From a checkpoint of a small transformer trained on Wikipedia: 12.3M parameters.
MLP neurons of a small language model. Each row is named by its layer, matrix (gate and up: input weights) and neuron, and shows model dimensions 0-127. Each number is 128 + 24 x the weight over its row's rms, rounded and kept within 0 to 255. Numbers have three digits each. A neuron's up and down rows have the sign that makes its largest values positive.
A block is one neuron, or neurons of one layer that tend to fire together. After each block is what it responds to, as a language model described it from the Wikipedia text at the highest values.

L3.gate43:146100101116178152133167164167082125172116150137120097140133108087140119110131138135101184098137103138143137133159118147160169153127105090094098132123131103116119120135133157153143152134108134110159128121125111130152117151125150108111111137113180125130132181110118122144177169133161172148096099163136140102128104092104110124129124112098145113124143125133081160158151130116111147093115
L3.up43:153102149137156144157165117158095089128131139102129109139167134128172134127157140122141137120097165131118131126174127174116147122153147149126123162106092119113118139125094138175129178123101109126136106138094079126127113135150131118145163155147175144142164108060186158134127139171140157134101126147121154113160138140146089115176139161104115121124138099159129129154137107112077163131137
L3.gate75:135081141134145087112105159120150060137153127121161153132166122133167128103092141118102107146133110120140145132154091124127121128111096127106068100100127133129084120155170140132143087135097130131142152116138128058111094166147174147151108114110175134113107151106147132142143135151104116123128104169135135104170092180127139165119105192106181119152105120150131100135135120176124138142144
L3.up75:112145153161145118163104126135142141083136128141121106140178136138158123096154098144158117149147125117145155109124148064170151126112155118113159174101111139083149116131130099074163157141102129168130134131086140133173146113090120128174197133143137111109126101134141110103142129205136124136105120149109143138178147148148098160124148158141091153109151132108112149115123137119108132079118
L3.gate109:104112101167148128139110146146152141103143086140176106145110134110117083132147110109132114161137160141082138161144101136125135134210099094122108136080134158102109134123156139103099123135130113109139112098156139113102097116102121156123092147171120135132145111095131122124158138150094117149105151142131118094103123107103162123120166113116121117094139133111139149129098162139108132143097
L3.up109:111154103112120149156176123150087125101133118117158158159093117088142088124127113148099120149129130118119156150146160113118113146155064133124113092113164126167066130143135125105137119130109092089144083132135132144131103092100122133155102128126148075098142148103124122169127134125070149164120181141156167131114116153126094127091158136127164123057130106122148112131099142116164103141140
L3.gate161:146114179081124134112125163132116123135146134132112166123149109139160122108113182145132097118118149152142089117155111099147147124097092133110111123142092127142119073126131134171121116142122128156131102137075113146090134156110153133179163149146110128119124170085146180117158134141129148131108102112094147113116145123125113098139154100148050152116136094162156152132111145082124097121086
L3.up161:113119092126117143130169138135154077063113096110187128129142114120147172129100114130184107140118127158150134106180100164134124166110102108114156156135142124140101127134177113147153130119159151143134102156170090164173132103134113138091106195172119132144136154082101137093122115129147113112111156115089098133120140120129109164115130157133158104140128124119101142086125116139103160174129
L3.gate196:136131113121133100132069124148114146117138135163161116151126117130145126115135109101117135142138131149100143140137141160127132155097078138105124152131142118168137117120146142130102113125139112148128096134170138124117111133129125153129128104113144131131120134133139125167142152100142163112112124126129155059139172088145128122132109135142118138169141164131155164188157134179089083109134
L3.up196:137120133146110144141124156122131121098095109119078137117127151111106113135119134186113147107111161167106155111111136122112092144086149196146089156111114139140117123100111132176136157163180166141107106082163113130093127177160133184163093137204100115112135146126107085160171146133147149124121129107134189115180111104087167107152104125097115125085141144139087123128118105112130146109125
L3.gate326:132099111111084128123146113135103128079110125134110147178059058112136178107104189134122164119144131087117126094126092151117090133151147146145166102161112131184111112094116101118141106159115105091133139116107106072120118139088154142122109115106131155131083172121119182117077128104078148110094124135123109122127113105129102129152137113105101188147143139132128136121160133160141115082063
L3.up326:166107125134079102132104149157107186091114134128070125149164116087174136099200107103168123105165122083114093152143100154165133148121108170095144152173087087157090126150180165159126108093088108119143127147087098134081100115150135152133100114162144124165118112113121120128130066128124131131133131130138148121091126128105147148122128121096107124119126145164133123148159169133126113105102
L3.gate382:084151178111178106145131107150162125122100162094115170154119098121156147116147130116117120156134132134128152114119129128117113133120104129130111126116135134126181144129125147137150091132067082103121139105106111176118122113146073100104118095177103183174188101094109128113108115124112152101138152124124167140141117145117160155132101192124117131098125156098163130153151102115137074119144
L3.up382:133126104128144156143186114162116148097136082165100099184130112105158125148163148123100144091093137117128102122167120115148167173127154175138147098118117147142120123136108106146107130108152150145151111120142120133141168146056119166120075143126129137139122125113116123164149153134129157119120120108109141139130114113149139136129147159100079105152127139116145158134104112168115102119122
L3.gate459:126110144143154131154098170120142112087150182112101120117148140071108148120128156164156141092124162138137112159164065156161124142097170087100095124156126120139152100091124148136115112084099158110089103115142128106113111126141090132128140123110150131146123128146118107133176136166135112118164073123103168129084112144163141132158116177143118114151116121130137167135157113090098119109134
L3.up459:075155130146115123137125163096070142127109100114155107089165151136111142142132099068127118145143153133135134158120108130081122089146139110089143136104114109114152135076133086126107130129088176127129089107086130155151110105077106157132152166074138163117096129141126148131131096156175159122126173124112125158125127120124141135115149125154065125166141126092129138144132111152093120119117
L3.gate462:151155134101156114091152139155116109085114134103140103127111123112124135103123171146099148079101077161102128126172179158145130137094152138125122090122104126179172105113106127133110095151172111135134123092100134131104133114156158189133136136211115151134132121110115147081115163161098144146139142109106108145124124084115118144151161115109154114145102118132125161111152129111109156100121
L3.up462:147113124105147139142143108143129115097134129112101114132144125149143137156103138169117161072168143128116115114152146147102157128118116121163135122127115192091148127147128130153138169139121105115122109126127126121085090144109099147150161140104090140116137127116135122154144098155089118148124123093106122147126149123112117137182062112149122131156135138099139116150130128122105124108146
L3.gate498:148126160106126147139116136114066133083140144101133106097108124145119107187129127138145147094140162144139132136112138132099102125076092123143102155149139103138119114141132157148116094101149095163096097101068103100068124123140149117136124107127127162132135126112141127156143169152141121141155127120152107100151064147132141134119105174118159114148150109165129130132157093112152141122138
L3.up498:136120154165113105120181142126111127096147142106132161119139157163155133108171109149152150110163157120120108156126125126131126153148095161140142145096111135116151138136133131135131147113146113113145155130167139142149182119155149125170157113157140110115139087105136136134092144112099122107106129136166137093116154164127140117154118108142149131122109158114083139105102128150107130102117
L3.gate571:120133172150105140128108109102153127098100159147143134135110140115107099122092084130125132154156115133165137122125090137109154084161117164125121072152176155155138092161106138093145154103143121192078120097153134082123124121135121142095175108122120126147103131143149175071083119129143092146124095151089132123158123144084146126104114114124153141146112072096108123136113108099102117170150
L3.up571:074110137120167151111095081132094095084202129136065153186141154141139134123144094113129130151160145173137141122110116161129163101185150128087142123131110111117127116143109103169142122144171107159095146125167107116168133104092090118130124167063151116068096149178141101092115122133125137166149115128095148142153130126137106156129133103143142132143169126148122155130143131114115106080132
L3.gate580:101102157107137153114135129090160106098128129112098119125129103115112152108114133129140132113078172102105171156106104160157127135108089126150140172125147155143124142170121122185115130099135087179087133110093081121088091129157158145138105102142112093129154118147151146117106180208141085128094113119129109129144128083080144094137099121128106157111116158144126144165181084121129141146106
L3.up580:076104165125151116132147123056149155129084122110048122120134138094120156119088158117123143092125122140162164148122185163120135104099108127162122126124144098145114137178142096165133125107128095124145105121107097123100099151147161097135126107148106140137157116129169129143124159121158140129132137088141105120111098130135124127145142117145108161103130153146135179204131126136123128094147
L3.gate633:146096138114151131080135106134123106087125099127099094136154117123125158092109132123136125136082130155122139134140140121079160126078121112135156172141156156141141086088135134143142131143095126102115148150162170100145078143103135109121098125130128166145089143120130151147106124149146126112119124093111117127076152122102110093126123110145108134165100104133156183135134112107155157169086
L3.up633:149136118120152134114125092176136105134136150113103118157087148146101126109157100180123087143159134130156162113118140160089129116095134097119125110158167121065101121137072125141146127154116106142135147091158110135106123142113133147119120162104132123139126114116109152113105126142136166145145106133097160164146156144129118141142078105123165181128117117120096137102158095130110132102131
L3.gate640:169080125152122131162101149169148081136149125157152145150139140146111119102121150156092137132148116168165109107127093129091111131144138128098157142147146131121144136109161074141130092112135138138097131138079122186127106148118147144117107139114158153107158092126097148108133141150149159113091123157103093155098122126138123111128157098083149075153159147125117104133105129142140071083128
L3.up640:101174076121173113116118145095127116119092106115127130157146148161147088121164111105101186137163074145070154116118091127126111145181118099096158180177105155143134101127105114134113171144100132139152116130128127147117140147101153148156094140138109093143118148100152121162133093147131141150136081133104119124125126150089144118146105148125105084134094136090132111106129151102122157125101
L3.gate702:136098101139127126133128100150101125072120079165147150110127098167110139122138127144127098144155106117147148151109157136101151145138100169117135141174168139155125111125128094081157138134162129107160088102160149135124148139134091141151108175136101157080145125130164149150127148166138131109104123138124136169121096092142149139122106142135066132108102140112160111124125151094118118105095
L3.up702:121114134117140176133174085111118142118159141162142088167135105116128117153122113137096109140156094106123120114119199087170169152161097161123134151145121104138144118115145137095122098153128122136182114137117116152103136128112155115117104148147085154115121116157146128169154116172113174132117169161120154137134114102130104175117122145131113118067101147123099167151115126150135138107110
L3.gate781:142117150082159147132148118131113167159148126115122150169122107125142104178101127138149124129133133122104151114139109117117091109152113112112163098132114110114108087122130148154192097096129120104132137111137155155088114122142142116050113097132118080161154135152151128140109140139133135169136151119125158126124137147070130131133165140119184125156125131144140123163098080131130162147168
L3.up781:134120113157121117148110126127114136144155135134096122168165120161102123138133100136126125154152162107126120115143107138139120116114117166139155136137155156101161160090125135140176138081122135149146130110138087136172134172145122129123140101181108132176109138110147095069124112084111166146123131148092123151139098115115125102139137141113121145149186150074138134168116144094148120150095
Responds to: Year numbers ending a time phrase in history or biography text, as in "in 2025", "World War II", "the 1880s", and occasionally game scores.

L2.gate60:146127138116121111134135147167082118147109113114115125128092075119097130136113126169142123066103132128139150128121114190130099095108121102108163123105105065125152138175124150152114104117142149135131151111090079126093147117145151133176108129145173098175107153121125066117164154138139158111152140131167093097107173094143128157097135133119105131114151162140130144146164066148108133109139
L2.up60:160121121093129152081159152124125123146124152144114125081090122088120122171095126138083152109173141102110130140125153131104077157108131129116119136145143109111122104089137125124106124112115119170128121114140108162137191125112142171123098135183132112115095106146142115173159164101096151150116154068143146137149107134115140151108130115155122120127143135163101127106138141154119084120138
Responds to: Year numbers (or their last digits) that complete a full date or range, e.g. born 9 January 1965, April 22, 1902, 1929 and 1941.

L2.gate155:118144064188128132153135129090153102110142133121129148176160142117145109161158139099145142168130143124155102158149133083144147151143088106123134171103127139113101156109112100117152096163141105147156185137117160119122141105154088107114127106073150142130155148162098170124119134140141127162130136138091138112128083125084145134121115088114116133149134064153100152127114115164155108109096
L2.up155:155095113165144126109121184105127131133090125113128127169110136137109121202122113102148099145120136072131164119176151115115110147165089134113121107124129107097126148134131108109091124172119107108148195111143179126157142129138141185159116065123149111108133136123118147095092168138137145132108121171159143144115123105113118113147107108110145139147133068087144141133154117114161118089094
Responds to: Paragraph breaks and final periods that close a paragraph or table in Wikipedia text, usually before a new == heading ==, table row, or sentence.

L4.gate188:107163098110190144059147128168158127101104112176117143131127118140152140104131146103131169127147127108130133149152119092142132087101095125119151137130075092105084137154114120166141131139089135136097128119109149076112106108136140101151137146156120126112152103129169121130154166139108123171143134150146150113108121151084133160155147141160129134138111108159086125137115125126138107095098
L4.up188:094134115100124123164111144112113164152102115135122124117171134142133137121124134128112172131166144168127132118153131133088101144086090105109172125125098072109105163102127137169144157082132120163146133081087114154133126106145138118142138150125068062137180105120137108142147173160151150158131123106107111104160114107159095145126117087117136103132146107115080148140160100123101114122083
L4.gate349:120135124139104127177124176115195132140128119116169124130142121141141095106146142135103120150106121106120133109171094136080157114060116135130119109091111099132114118162130109146112145125117101133169089117136110125170151126132119103122116098122159143165115124166141135120090117161118098186132140151070139101147133142118127167185131168174159125115126113122135133122117153125136101114132
L4.up349:127166155164114138087115115116089140134156098151112149159133146073165143115171134143112111148157105177098172102149159151157138134133123155071138137145138139125135156122082138130111154122129082084097152107080095171116100100081098125114106129118089152097087120128159154118142119122171131111146147116101129174129146134149137141146154127139138133066124126149118145140103122124137141126143
L4.gate350:163122141129110119115169118132094137108182126094123102119141127100139131131131136085149127128124172130097072148151117117149136114083120135073150116116129138126133179138126074143142113136102148159107129118134122170145152183115103092146141069090126140122120119138115110145112123154097070126113112149111137116152094110122069137135095127128110154060165106112168129150126144121152129154125
L4.up350:065122136111069134114113124134093128103168123136168145123092136165131131122145110096101116133131168092093088124140146159158129124116126127085135121136163140150166165124112127120108118126105103107155099117124127133116117151148171116152089135131126119117198164088135095111134153164075102134105131111115136158085118150137148159101131135100117123168055125117085107121116098122079150152151
L4.gate356:129098127107170149137111161140131133120132114120114107172124118148130134144139131101082102176133145121143131153139098189126133100144087151110125114114107104121133126127128153131116138137110122157130112091084106161125131109092117162121125131056131131151125157113138119110156153100128127122159132123098094163126119117140137107122150165177105141112119130107152133112087142122115075105115
L4.up356:152130163093152135076135089151082143146106151154137161100114103120090120099134156137125147116131129083120137145172106146144163160124157082118185163164069125095147093121137098129113134131131122105131151102109139123122157158100141167135097125171149113131099142124132141093133140120127180129144146180129115150117148147087137174134196096093113106107156159136124125111120094110110093091128
Responds to: Year tokens (or year endings like 18|97) after "in", "In", or a month, dating events in biographies and histories, such as in 1993 or In June 2013; weaker on section-heading line breaks.

L4.gate87:131110087115185111129092153169110149087086119162100141144108117131157111130129189137095129112152086154142111110139085111102142127123099114115105131115130120120176135129152098144094139133122115115147144109130112124140112114154147132127141138087114129136164114163146150141139157140118140112121121117129141138161093120130120163112121136125118119123108081108129126171129140149094109141087
L4.up87:143119128113130107158121132124159130101145132150099117094096132133170154115141158119152144103143126145098107153152111128113159124135100089080152125139118157099122133122152128177099139144174159160114127150101133164124138108146145142154100132114098145129145125132125116147167082134118100157141096132149112128155138098135133112097099168092130104155153095142129127131146102080185133132127
L4.gate403:152109115143158113130120157139134158129114118130118121127133127113137155160148133160144137109113107107090152161114118106105169138139103100105144168134138113116103162127119038114117148161116112113148178107096150102139116149100140142131164129096141121153101103166112157144117098146132130160153136172141116102142090073107127122104118151103143086115118109129148143112102131174098122131146
L4.up403:096091112136131126132161152120151148121123116135131139143114132103129132135111160114118160092121148127125123141156120126133084153128082147112151144162120153095127154127115093176076157132116132129126135089125163124099141128175174093114123109115121108125137117132098120138130149125149122152138171186167158098118115108129124153150103152118124087124145107112119128172128117161183132126168
L4.gate578:134131132151141102123131199166129140140129126134124156091109150128128147143121133146101107105106119197099111125192144102113147126103052138135131124121143113146105134109096133103111123161147087117114152070148136114124169132138097119105101128103122136151120129114143103100118101140129162132123067139117170115122133185168130151119138129171126131109114124135145114116116126174116081121131
L4.up578:153162136140090127153112117167106109121117162198098144120105135178161111134118140149083145104156103123119106123129154104101136130143115118115123149148101122131118123144084142142162132174166134113169102142102156080122167131138141086163136121099092106110127132173112131126096131127139176095130130101093135103124151120107124169115109157165134099106116124141122102162100127131116118103105
L4.gate750:148146123150163127130118116119113084107132118119139115103126081156155100121125115115088141151111140095103114154139152158131166133165075133107157137127128143133103117119103132110105119143155097106088113105157131133116136128122092122128091153161126155123099139149152119100113119138154165131152189149171130149107095102106135108155140101113073147140106106153118171126120146124140091165126
L4.up750:126137127119158100136115121160139136107135098107132111095082131134126120138112139037097144105122151087148089138117141164143159147165134134097172163154168148114120113149074119117155103149133100107139143122167120122173169109110101111128121149159167104158116115153123141092120090110164099158144136131136140154126134079092162086108088136105080168127138145141132188138114164131134126143144
Responds to: Sentence-final periods and closing quotation marks, strongest after long quoted review sentences, plus the first = of a section heading after a blank line.